config.toml
tie_embeddings = false
init_std_o = 0.00989
init_std_down = 0.00494
lr_head = 0.00785
MLP neurons of a small language model. Each row is named by its layer, matrix (up: input weights) and neuron, and shows model dimensions 32-127. Each number is 500 + 40 x the weight over its row's rms, rounded and kept within 0 to 999. Numbers have three digits each.
After each neuron's rows, "fires on" lists the tokens most often at its 100 highest values on Wikipedia text that the model never trained on; "fires after" lists the tokens most often just before its 100 highest values on Wikipedia text that the model never trained on.

L2.up196:456490483457447461520590507509522517484483463445557549457511573534544453386489506563509536464565422502512473543537472533471505458475466492483484443491503477529535392530485475553534449498524465517518497516489577508492482512539473512487581467450479486451507479472492536479556509478461543558
fires on: ".", "ed", "'", ".S", "U", "T"
fires after: " O", " A", " K", " M", " U", " c"

L2.up554:463488554451477451528545528521567533453543476445504525473499478491549479559558479512585529548472497483503522532448499477517426463490494519444511404467488531506514483550471466506568499522560551454477480454471548488517550503511414483612536502514534507484473453540415472514518603489419502440
fires on: " his", " its", " New", " their", " that"
fires after: " in", " by", " with", " at", " for", " on"

L2.up127:500435581459478475504582467540467515552462495506505499574498569466506435463486620515513474451501474498496506503513502463528443495462515502438432421502532465551443472504531575491523573525482466501552507487485510501471547522495542501564454506507542526489582573570503513484457481511411520511
fires on: "==", " |\n", "\n\n", " of"
fires after: ".\n\n", " |\n\n", "\n\n", ").\n\n", ")\n\n"

L2.up475:509478500513559499489498514514454525478519430537465474574417500501460447496408511478503494520486460449468499501523412548544459504465509484514535447455476493551534560511533520522517513534502487515522522467540463510538532440449540593528435541499546506528440404477474502566492518511439485456
fires on: " It", " it", " and"
fires after: ".", ",", " but"

L2.up454:539475450468487498502517487447502565491494555566477440401429475502538500478496514491545425521526470535525510555550451440572452496483520507482504456502504476486499501499509507501562500544483531545401428475516536481497533461479448519520510517469496543540501559470553530423510492523507452442
fires on: " as", " ", " of", " the", "ly", " three"
fires after: " such", " were", " is", " has", " well", " are"

L2.up722:450430519471507484428491512513465480507510450519523498563480578465480456451487496470441519548561529518501543511494473375533421480482554503484491528517477506457452470504565465494485504525481489463478471457495490467485475579555501537435513536513491489527592475531513504553483525460540528547
fires on: " of", " other", " two", " among", " top", " three"
fires after: " one", " all", " most", " only", " some", " top"

L2.up58:400519477472520519478501432560478504495462401550549504507536568527399507513472534472566497454472477479518482530553581527513516503492501530477467520528510452464487510492508479518538470483522518555440465429524453501496485481445532511441491501517393536509457538508524498515532561534527493496
fires on: " ", "-", " of"
fires after: " |", "==\n"

L2.up214:495549507502486540467545541475454439474528485498501435471510513421431571548461532532492541488496567466449533507602495472471497544499404401471455502449463480511473538441554504510533507474436486575506510543486568451529539447533559517421514504442497547491412511550513559504480449483537470491
fires on: "or", "62", "79", "80", " age"
fires after: " ", " Th", " ("

L2.up174:496450482440539497544552468527478535527489446416472511485541456613525475501577487456413479449509507485465561450464535574475550566430505489524459497487464476469464498467492493471559503485456420547539562539489470498540525473527435526485521516483528512478509449490513512421559519538406464523
fires on: "=", "===", "==", "-"
fires after: "\n\n", ".\n\n", ")\n\n", ";\n\n", " |\n\n", "\n"

L6.up520:462459601456506502506442536511501462514554462548477551580591493526451561422490458477434513531503523485514499464571537536498510541548474417485495472467438552516464480568454487416546487565471534462468516566498508551510469550450518476489491514510490585566546481521502483461532491500494557531
fires on: "B", "b", " B", "-b"
fires after: " (", ".", ".\n\n", " \"", "=="

L2.up200:497448524437516459506605549510461575543458480501466398515537519527526525524521500520520433429493462475505488464568468560479469524496474510507497432441443489434497510531526497558496525465488495475534509470500534531490544506519495464494532505462472459502433552514544526435460494460455492528
fires on: "==", "-"
fires after: ".\n\n", " |\n\n", "\n\n", ")\n\n", "==\n", ").\n\n"

L5.up409:557461575460525522495488477549557564459502472537474470531473512499461508489460453496477443513513538519532531455531480476511473484518467549452509480433532567489585495481488525604531484523472524461489454572496475460490455468541467503440435486587479547472435495476403559477503497551531527450
fires on: "20", "r", "re", "leg", "g"
fires after: " ", " al", " cont", "ir", " inf", "or"

L2.up429:564530499472474447526601440544520549500502497544482461476488497476478411588485493494563445446480534511530471459526506519490477559511499491451509434555497529455553522631577512525524498553508490462490512494445497545392472494458454567488532454543538450545473466479538472489440572538527465537
fires on: "10", "25", "20", "24", "19"
fires after: "20"

L2.up264:496492437480476443475494490532575488489476468480556528470486538520408494485486512544398510434453516516542565501528493468432472548464563531551488539522572583450506494492478439475558498554529520555423521547536543496431530504456558402545533560472464463487533492493535524480518537525401501543
fires on: ".", "ed", " as", "C"
fires after: " M", " Dr", " such", " J", " St"

L2.up113:461477456495522520481516487553433492456458502448524506461479519546504476568498523483497417472492573603482488476495492482452498534548462478464523464579569556471556464490484505465531402535463440490475534530535525527507548539502529498483558505512487419482422460536470458500506464480501553479
fires on: "19", "ly", " –", "ed"
fires after: " "

L6.up697:506487512515491458569543555507452486518422411487545525570434574513463519482509514517472549481542511484504496530471536546450468553530481485527515457456541517476494461450426535523501443512467504499526463543573474499494501391476465541526481492513604502539490419547485412440460468498456548587
fires on: " ", " (", " Sw", " $"
fires after: " |", ",", "|", " Chart", "."

L5.up592:482548519496493510466459480522497525476521399493543480471449431499518528526500481491569569457527477498532444501549411542509485505469482499519463453501475417568433490518551464460591500506516462519499554515539456428476493470466518537503476540519508464492478510547410509480506468530520517452
fires on: " ", " and"
fires after: " |", ",", "in"

L6.up435:465452536495450478486509565531467478513539477510494477533455552461513513451519547495459452461611531540495538516531510511500493468476460482446535443565539526509489521549494580586571546530434464516440486448531552470464537421461451482440438516530467479521477493483501464558456477474424502469
fires on: " all", " each", " one", "5", " some"
fires after: " ", " in", " for", " at"

L2.up542:583512538425450481391476526503437589415500475574475450514459490451484446491470530459499520429537529515528507485422571610476538535529505442489570506459439530524504587507480527510463460553481446618479531489566554498500544502526501559557479480528472500516544507466477452529429518532498473462
fires on: " but", ","
fires after: ",", " However", " however", " app"

L2.up6:461501512454496450501487496566431556488579519551493517454506570502504503423501464434477455470504524444473564517510472475545484462585568435436512516476522458396485510447453495549577506461545527528462515481543480500463537498449567492399592518462491542520510482411450548515494514540510545434
fires on: "19", "-", "Early", "5", "ing"
fires after: " ", " under", "==", " in"

L2.up545:482545586516478488536477583522535467415492424491511478484556527487488555517485446539523441505493550486541524501523543441525426461449541552484487418496527477448538491566536540472514463490517499492480460517431537489462477442496487503514506442454518481512507501550478509492482576558433513520
fires on: " "
fires after: " January", "In", " April", " February", " November"

L2.up673:543500494516416524478516416470481576530458421483531495505472531523510491493459425556466475490509503490550567456445559432476514494477552545563406486539531513461487409524541499508462439502541476490468530548438448563460465498505518498579496473496523520461564522458503486523515498467474564561
fires on: " as", ".", "-"
fires after: " such", "\n", " known", " Dr", "1", ":\n"

L5.up684:490459468548515544528509445485468499540438492468479516496455438465551488502504486459512472511424571557461517512481558518508511529488433489437504461502510434528508500520495526455497568461477448466485481532516518499447462537486552562448503453528521520496438509539528588400478443434478544487
fires on: "20", "ant", " init"
fires after: " ", " (", " gr"

L5.up545:476511519499500500482508470526470555437553462470537555527522503459492551473482481430495517427523535510528482528552498567512496534566495468479515450438475546524414470560506516530534547512496477413531471479493483525459439493484497495430449580523537483521466470579447526512476530425473503435
fires on: " —", " ", "R", " Pos"
fires after: " |", "|", " n"

L6.up66:473513465460587532470502525515513476471478406553462489533551522532546598471437537517549541496554474524490556488540471492461550510494490440524523441454529543545550521542486569489528438463416505484486436482574505430486509431543516514494422501549500543414465522574535447479507510518467533475
fires on: " ", "1"
fires after: " ", " |", " January", " November", " December", " March"

L2.up721:480528527453523484512420446561449524529511439500489512486522526578528503448493553472466504536487530452474470466486502518480465565518512556511495511503488452467531413515454536511526488456432523504491503479421519531462531492580570469555462510513513493489461396499410541501566468560433510516
fires on: " ", "|---|---|\n", " Website", " Candidate", "|---|---|---|---|---|\n"
fires after: " |", "|", " |\n", "-"

L5.up644:493480494491551485567467508519490524619483427578519487552503466497497551467497466539504494549492547520444509475456468547521550531515504528459560488416515537527528506439537537483515530478498488495467500520508457493499563513436545511516453514506495536556425462400494417449477553554456560491
fires on: "B", "b", " B", "d"
fires after: " (", " \"", ".", ".\n\n"

L2.up282:483485495525541509528444501505496433559475437460519435524517452483501501532419432531552412547499445552540470522535421448455478464413526525580562484540489480528477536538581528587516476519439476463561425460535490472524586465513522509484503573467475473484461462472515461469506526466451494500
fires on: " of", " with", " the", " while"
fires after: " one", ",", "%", " were", " some"

L2.up268:540486505520541463552522454529500517459521478552495420434534476435533470394460531468485510515517550501484491495588497493535578488497573507567564523488444481522418429527503444527491557535436534478510454585526475469504496510527524508495514497466461488504496512499450483492470475429487516470
fires on: " ", " h", "51"
fires after: " the", " The", " ", "The", "ura"

L2.up418:478461489462537450518540495524519526462504518528495521421412493519507478468422455497534512463504473492516487567527461515508529536446526515503436499474516457521498451503503590436617473561398505527577443561508476486527506460530432507520481512515508523497498499494559489463474468478487469507
fires on: " "
fires after: " the", "'s", " a", " The"

L2.up465:533490517468482477423535458506570526516448476519519512517518523488528430515449542509504414482558504486498494447445504558563451492541519503483505485538550487505518605572431466427563528472527486528474554442407481508494422479532502500521474561438554562534529515517526490512517572549501522520
fires on: "19", "14", "15", "25", "04"
fires after: "20", "19"

L6.up588:523492465486573513462439466573428465483465467515516540466408486586510555462465504542539457472524580468537525503472525499524487528537542518504482452567534500454499491530532514461474481495454506486486467562453549507524537436502502515428542505552598497477533527557474551515510535492478519479
fires on: " "
fires after: " on", "On", " November", " On", " June", " August"

L2.up505:519396570498456422532524584514460570451520503559505504460513480515493552506551541534538476420541506442534537522534526514521503441539481499470539440493552446477567566477494531570523401437525497446457487514442567475516522511500490541547489463513483512433509513479488452497429448552486521426
fires on: " a", " ", " his", " the", " its", " their"
fires after: " on", " in", " ", "On"

L6.up437:519505476511498452508553542519463523523499492501584470529537487490444501524523537518410503497539506525528512433451486510488508521527455447406496516498512550479487439545499541585447492543431474453469539539481525473480486533529543531442519539520525528501525557483534514468492518556463518482
fires on: "19", " rec", " Rec", " inc"
fires after: " ", " to"

L6.up121:471501485543424500529595545487519523532541422494553505463486492478523530493488565516535502543476479474538541456471496492528475546525487444565552531464451474462428491535507478491523478521468493542465569490448515484411487402485461515488485556497498483461572522432483514522485507483519535460
fires on: " ", " M"
fires after: " |", " the", "="